Weights of a small transformer language model.
Size: 26 layers, width 320, 5 heads of 64, MLP 1280 GeGLU, vocabulary 2531, 43.6M parameters.
Architecture: learned positions, tied embeddings.
MLP neurons of a small language model. Each row is named by its layer, matrix (gate and up: input weights) and neuron, and shows model dimensions 176-271. Each number is 50 + 12 x the weight over its row's rms, rounded and kept within 0 to 99. A neuron's up and down rows have the sign that makes its largest values positive.
After each neuron's rows, "fires in" lists the words (lower case) most often at its 100 highest values on Wikipedia text that the model never trained on. A number after a token or word is its count.

L8.gate881:47 62 25 59 43 37 40 64 54 60 62 64 71 50 15 48 35 55 37 33 49 62 41 61 51 43 39 54 63 61 49 58 29 35 58 51 57 46 52 61 54 58 20 58 56 85 72 35 76 70 45 48 48 48 52 35 26 53 67 46 40 34 39 40 40 35 33 52 60 37 65 29 63 53 51 47 38 55 71 35 45 58 40 43 53 65 66 67 52 62 57 51 50 32 52 61
L8.up881:48 41 45 32 41 68 28 48 51 49 33 62 43 69 36 45 38 56 45 42 54 48 48 48 40 43 29 47 64 62 47 53 67 67 57 39 62 59 31 41 47 58 47 65 38 53 41 39 56 63 39 51 23 42 34 42 56 58 37 45 49 07 71 70 59 28 50 51 42 43 47 45 50 49 61 47 68 68 59 64 50 42 55 59 55 62 40 56 52 59 30 57 60 46 51 43
fires in: "national" 18, "school" 10, "academy" 7, "football" 6, "women" 6, "international" 6

L3.gate113:41 27 27 48 50 55 52 48 43 40 44 52 44 48 48 47 49 39 45 41 55 52 46 55 43 48 57 68 61 45 45 52 30 38 49 49 43 67 48 51 35 41 51 56 50 56 69 74 41 34 60 18 62 56 44 40 58 49 63 62 71 64 51 47 31 43 39 35 12 56 30 42 75 42 67 58 55 42 42 62 47 38 64 49 42 43 44 53 49 48 57 66 69 50 38 47
L3.up113:53 67 42 33 41 44 50 73 39 51 15 40 49 49 73 61 67 48 33 67 37 52 34 32 42 60 53 65 42 55 77 74 50 41 50 34 19 65 66 47 50 48 73 57 55 43 32 35 38 34 48 44 43 48 58 61 55 48 49 46 36 26 47 46 52 35 51 56 60 91 37 50 54 67 80 44 39 43 36 63 64 40 42 69 46 70 55 44 51 47 57 29 66 54 41 35
fires in: "to" 16, "started" 11, "returned" 10, "followed" 8, "attended" 7

L3.gate777:56 65 50 27 46 42 57 48 44 34 52 69 61 48 49 58 46 27 24 67 53 63 41 28 53 31 45 70 30 55 41 20 67 50 38 44 38 37 67 54 51 59 69 57 23 28 47 46 56 69 60 70 51 67 51 51 65 75 69 68 59 54 60 36 66 63 41 43 71 76 43 68 55 57 67 42 44 58 38 60 63 45 48 47 68 24 52 57 41 50 63 47 35 54 43 55
L3.up777:33 33 54 63 62 55 52 62 49 62 55 43 25 35 41 39 58 43 37 64 60 62 44 37 66 60 52 51 55 46 61 58 54 51 40 57 64 63 49 49 51 56 54 68 42 52 51 61 26 68 36 38 48 48 29 61 57 64 69 47 40 40 40 47 53 64 77 63 66 53 60 61 58 60 57 38 78 74 38 48 22 60 49 39 60 48 44 35 44 37 27 54 28 56 49 42
fires in: "no" 29, "12" 12, "building" 9, "stadium" 5, "catholic" 5

L8.gate32:28 43 48 41 51 48 58 57 55 57 52 37 43 57 66 66 58 58 48 28 53 62 41 54 57 35 38 46 67 51 42 64 41 35 59 73 56 68 66 36 59 41 55 59 52 49 62 41 39 69 66 41 46 26 54 76 29 59 57 52 56 41 27 23 42 37 30 43 49 28 76 43 61 41 60 38 37 37 49 38 44 60 63 46 27 46 58 60 59 48 25 52 36 39 42 52
L8.up32:67 36 46 30 41 29 66 66 63 61 27 50 38 58 47 53 57 53 57 33 42 66 55 47 61 51 59 55 48 57 20 65 34 61 53 49 48 61 68 48 72 38 35 44 70 37 43 38 32 57 61 64 55 51 69 64 47 30 56 69 60 42 46 34 57 67 39 37 40 53 40 65 51 47 26 63 54 57 44 47 49 42 53 36 63 61 52 34 39 38 47 48 47 58 54 36
fires in: "played" 14, "women" 12, "footballer" 11, "won" 7, "football" 6, "professional" 6

L6.gate991:54 54 60 35 59 66 42 55 58 58 61 22 50 61 49 61 48 48 55 40 48 62 46 34 52 44 24 65 65 51 47 42 42 27 60 60 62 52 58 62 65 35 36 46 48 30 66 51 52 35 53 38 57 38 39 54 53 61 79 39 71 39 47 44 64 39 28 53 50 56 68 46 48 52 72 67 69 58 46 58 58 67 46 59 67 55 73 47 41 49 59 51 45 29 47 64
L6.up991:74 52 68 53 62 43 62 43 50 61 57 52 43 27 43 53 56 39 40 60 44 53 59 46 32 45 50 50 54 54 71 58 44 47 56 44 75 51 44 59 40 58 61 53 44 61 55 41 32 34 49 48 36 53 56 48 51 53 48 53 34 52 47 51 36 40 36 30 60 71 47 41 53 48 58 55 41 44 42 54 63 59 47 60 44 54 48 54 30 46 56 53 42 46 48 50
fires in: "league" 18, "professional" 12, "college" 11, "county" 10, "club" 8, "school" 6

L9.gate1101:39 43 66 62 58 71 38 46 75 51 41 51 61 59 45 42 54 36 45 43 35 60 32 35 44 71 47 60 67 38 34 40 40 42 48 54 37 44 45 37 39 36 45 37 45 43 45 50 57 37 25 69 65 41 44 67 49 34 59 25 47 51 53 44 58 30 58 34 41 39 59 47 53 54 39 51 47 57 56 59 59 55 40 36 65 48 61 34 51 45 35 76 53 36 51 53
L9.up1101:27 46 57 56 46 58 49 38 52 29 52 54 54 85 68 72 57 46 62 48 66 51 45 60 22 42 68 44 40 43 39 66 74 54 69 38 40 60 42 28 63 57 38 26 54 51 33 32 35 48 62 67 42 69 69 63 51 42 59 56 35 53 44 42 55 42 40 48 35 30 51 50 49 84 17 53 60 60 45 55 59 62 53 73 44 68 57 41 29 45 75 57 60 49 56 63
fires in: "known" 27, "recently" 6, "record" 6, "recognized" 6, "reception" 5

L10.gate536:53 43 48 46 50 42 30 41 44 59 54 30 53 59 52 49 53 45 56 25 55 40 58 57 65 47 40 44 55 52 46 52 55 61 52 69 42 57 64 50 59 51 42 62 37 68 47 76 39 53 55 46 43 40 90 52 31 25 72 58 29 59 44 38 25 24 57 30 53 36 55 42 51 33 75 33 51 56 47 54 44 57 61 65 44 43 50 62 43 48 59 69 69 57 63 72
L10.up536:55 62 64 42 60 35 53 53 54 44 52 51 59 51 39 30 27 56 50 54 51 53 51 62 42 26 55 31 61 45 36 52 12 51 50 42 63 62 45 54 46 47 41 56 53 45 53 66 51 24 52 58 39 40 63 46 66 46 47 56 41 45 16 51 44 71 65 44 52 69 58 55 59 41 11 74 43 54 48 56 56 51 56 39 58 45 44 35 38 60 81 40 43 52 40 37
fires in: "for" 13, "of" 13, "with" 13, "footballer" 9, "win" 5, "played" 5

L10.gate1109:55 45 54 20 47 61 54 77 52 36 59 23 20 45 34 82 71 59 64 37 33 60 42 37 38 41 52 67 60 43 50 80 61 44 53 44 42 86 46 53 41 45 51 54 31 76 64 59 85 58 51 54 49 44 60 31 53 39 49 41 50 50 66 51 42 40 48 60 45 44 56 38 46 63 72 42 48 42 63 72 44 46 41 53 41 63 31 53 32 56 64 66 50 47 59 42
L10.up1109:48 54 64 28 53 76 42 55 55 49 78 35 57 56 44 75 58 25 47 21 55 59 37 40 22 50 50 64 31 45 26 56 49 32 51 35 44 55 39 31 63 44 50 35 51 47 70 53 57 72 40 79 60 60 64 33 41 37 42 52 32 45 46 49 50 37 37 47 76 63 55 50 34 45 36 47 54 42 52 52 54 55 52 58 36 49 58 61 34 48 49 72 50 45 46 54
fires in: "by" 46, "with" 8

L3.gate18:61 30 63 24 80 64 44 48 73 73 51 37 64 41 23 56 52 68 27 53 30 66 41 50 44 46 42 52 52 43 72 65 62 70 48 47 51 36 60 51 61 40 61 69 45 57 70 58 54 45 39 37 56 26 57 26 40 42 44 46 53 76 54 44 46 71 35 34 43 53 57 54 45 47 44 45 42 43 57 54 18 24 73 64 49 58 43 36 37 51 41 46 59 50 58 55
L3.up18:35 39 60 45 45 40 45 65 34 74 68 57 43 51 46 39 51 51 56 51 75 66 30 40 51 45 51 57 40 54 42 61 52 49 45 33 32 62 37 55 52 38 49 60 31 35 48 55 62 31 66 60 52 47 48 54 40 38 60 52 60 46 39 47 49 53 63 49 25 56 58 65 56 37 52 62 36 62 40 42 28 60 49 68 32 53 45 72 52 44 62 34 62 59 46 76
fires in: "who" 54, "him" 17, "being" 6, "having" 5, "himself" 5, "using" 4

L3.gate1220:44 54 65 27 58 63 19 50 42 59 57 55 64 32 51 52 46 30 29 57 45 46 40 41 60 40 38 63 45 35 24 56 40 65 29 54 28 38 56 82 50 26 69 44 44 62 66 73 63 37 45 49 57 49 52 51 37 47 58 30 54 52 80 44 49 70 41 45 27 44 76 53 54 55 43 58 51 29 46 49 40 43 38 50 36 57 30 50 49 47 49 40 58 43 42 53
L3.up1220:53 50 74 35 68 45 45 52 56 46 60 41 57 55 62 69 65 51 46 66 58 30 46 61 56 53 47 47 25 78 42 62 57 40 48 48 58 45 70 54 57 55 39 57 45 60 32 53 52 30 60 62 70 45 84 66 61 30 40 61 29 65 58 57 59 52 29 53 56 53 26 58 54 36 52 50 68 49 73 38 18 40 45 49 42 57 41 45 54 43 30 57 56 49 42 50
fires in: "with" 17, "under" 14, "in" 14, "at" 11, "without" 9, "within" 8

L6.gate1082:30 40 27 59 59 49 48 17 81 50 43 40 68 48 49 60 41 38 45 41 66 38 62 45 69 66 50 65 28 70 52 41 52 58 42 39 68 22 56 49 71 37 57 38 42 41 67 62 61 49 46 39 42 52 30 58 54 48 72 55 46 52 47 52 73 50 54 48 33 34 47 68 62 82 46 61 53 50 61 45 34 37 53 56 68 49 41 44 45 68 46 38 42 47 32 47
L6.up1082:52 33 47 28 40 55 58 66 43 33 45 42 43 37 47 63 42 48 45 61 69 61 58 55 45 51 50 37 52 55 39 49 68 39 40 38 45 55 35 61 63 66 40 55 50 38 30 67 42 53 64 64 73 55 37 60 34 28 51 47 48 54 69 12 55 49 54 43 55 34 44 58 42 38 32 42 52 68 62 46 42 55 72 56 56 59 60 64 31 39 58 55 72 54 57 58
fires in: "as" 72, "without" 7, "into" 6, "areas" 5

L3.gate1068:55 33 56 21 38 54 50 60 60 70 30 37 54 33 37 52 59 25 38 60 15 63 46 26 33 63 47 52 54 51 37 75 44 63 29 63 36 49 47 73 49 40 40 59 56 57 63 75 50 23 42 55 54 58 61 43 56 40 57 70 50 61 64 49 50 43 47 34 39 55 35 52 46 68 49 55 50 47 43 53 48 34 36 47 53 46 20 34 36 48 55 70 60 45 40 62
L3.up1068:41 54 64 46 39 34 50 49 52 57 52 58 62 39 46 54 55 65 50 52 43 58 42 38 39 61 51 26 56 28 46 45 48 32 14 35 55 59 65 61 46 50 40 54 60 46 56 74 53 55 59 77 52 26 49 40 38 47 45 53 43 53 39 44 49 41 50 54 71 67 40 61 36 62 49 53 34 57 37 00 54 63 54 73 41 38 45 48 37 38 59 58 48 40 42 64
fires in: "from" 34, "who" 32, "with" 6

L8.gate30:25 42 58 53 38 66 72 55 40 49 76 51 56 63 57 66 53 49 48 29 50 74 40 56 63 45 47 61 64 55 24 48 33 60 72 62 61 66 60 53 50 38 51 27 48 60 49 53 78 47 41 64 54 38 58 28 47 72 58 55 54 47 34 37 43 49 48 52 61 25 58 69 50 42 59 52 42 53 63 67 44 45 51 30 53 48 48 55 55 23 40 45 47 42 53 29
L8.up30:43 51 60 51 52 50 65 57 45 63 31 47 59 59 57 35 41 68 43 59 66 36 60 47 34 63 45 44 50 58 48 51 62 57 59 67 39 74 47 42 67 53 51 57 64 39 68 37 58 60 47 42 54 45 52 42 43 40 54 67 65 52 60 55 41 32 54 50 58 36 62 53 50 46 79 47 39 49 38 46 57 37 40 64 46 27 42 60 51 60 60 46 48 67 47 60
fires in: "member" 16, "president" 9, "both" 7, "board" 6, "house" 6, "chairman" 6

L9.gate594:47 62 53 45 51 59 33 46 47 52 55 35 39 73 24 39 68 51 40 49 44 65 30 55 52 43 50 29 67 66 43 67 41 31 49 45 67 49 48 54 46 44 46 71 64 53 59 80 46 45 63 32 55 40 52 52 31 58 52 59 54 47 46 40 39 52 35 66 63 36 60 50 64 57 51 59 52 44 71 51 60 62 51 52 37 61 79 57 62 42 55 66 47 41 61 55
L9.up594:43 51 50 68 51 51 45 59 71 33 49 52 36 56 50 48 55 61 48 32 53 41 53 54 69 37 48 27 54 67 51 49 39 34 52 41 65 43 44 53 42 47 40 51 45 53 30 67 68 63 32 16 47 51 71 64 54 33 64 46 44 50 37 53 39 59 51 28 23 51 56 62 50 77 68 62 68 51 57 63 38 41 62 49 45 53 54 62 37 46 44 46 59 32 43 51
fires in: "the" 60, "football" 4

L8.gate383:37 54 44 52 44 65 69 49 56 58 50 60 41 69 56 61 48 58 30 38 28 38 50 59 75 74 29 53 43 58 17 54 29 64 62 38 46 51 29 57 39 39 58 32 71 48 68 29 53 56 42 46 39 41 52 45 61 26 19 58 51 54 52 44 26 35 42 55 45 35 66 38 65 62 50 33 61 51 64 40 52 55 47 46 32 34 58 40 55 50 46 59 58 67 67 52
L8.up383:24 59 45 47 45 65 50 55 53 56 33 49 55 54 20 36 44 52 53 30 62 33 52 73 33 57 68 54 45 49 49 52 63 50 56 46 50 50 67 50 66 59 50 40 71 56 59 50 51 75 39 72 56 61 55 43 60 56 39 60 57 34 53 51 38 46 45 71 48 44 46 47 71 41 59 76 21 65 53 61 43 46 47 56 37 47 41 47 71 40 45 46 37 57 60 56
fires in: "member" 17, "candidate" 11, "charles" 11, "by" 11, "president" 10, "henry" 4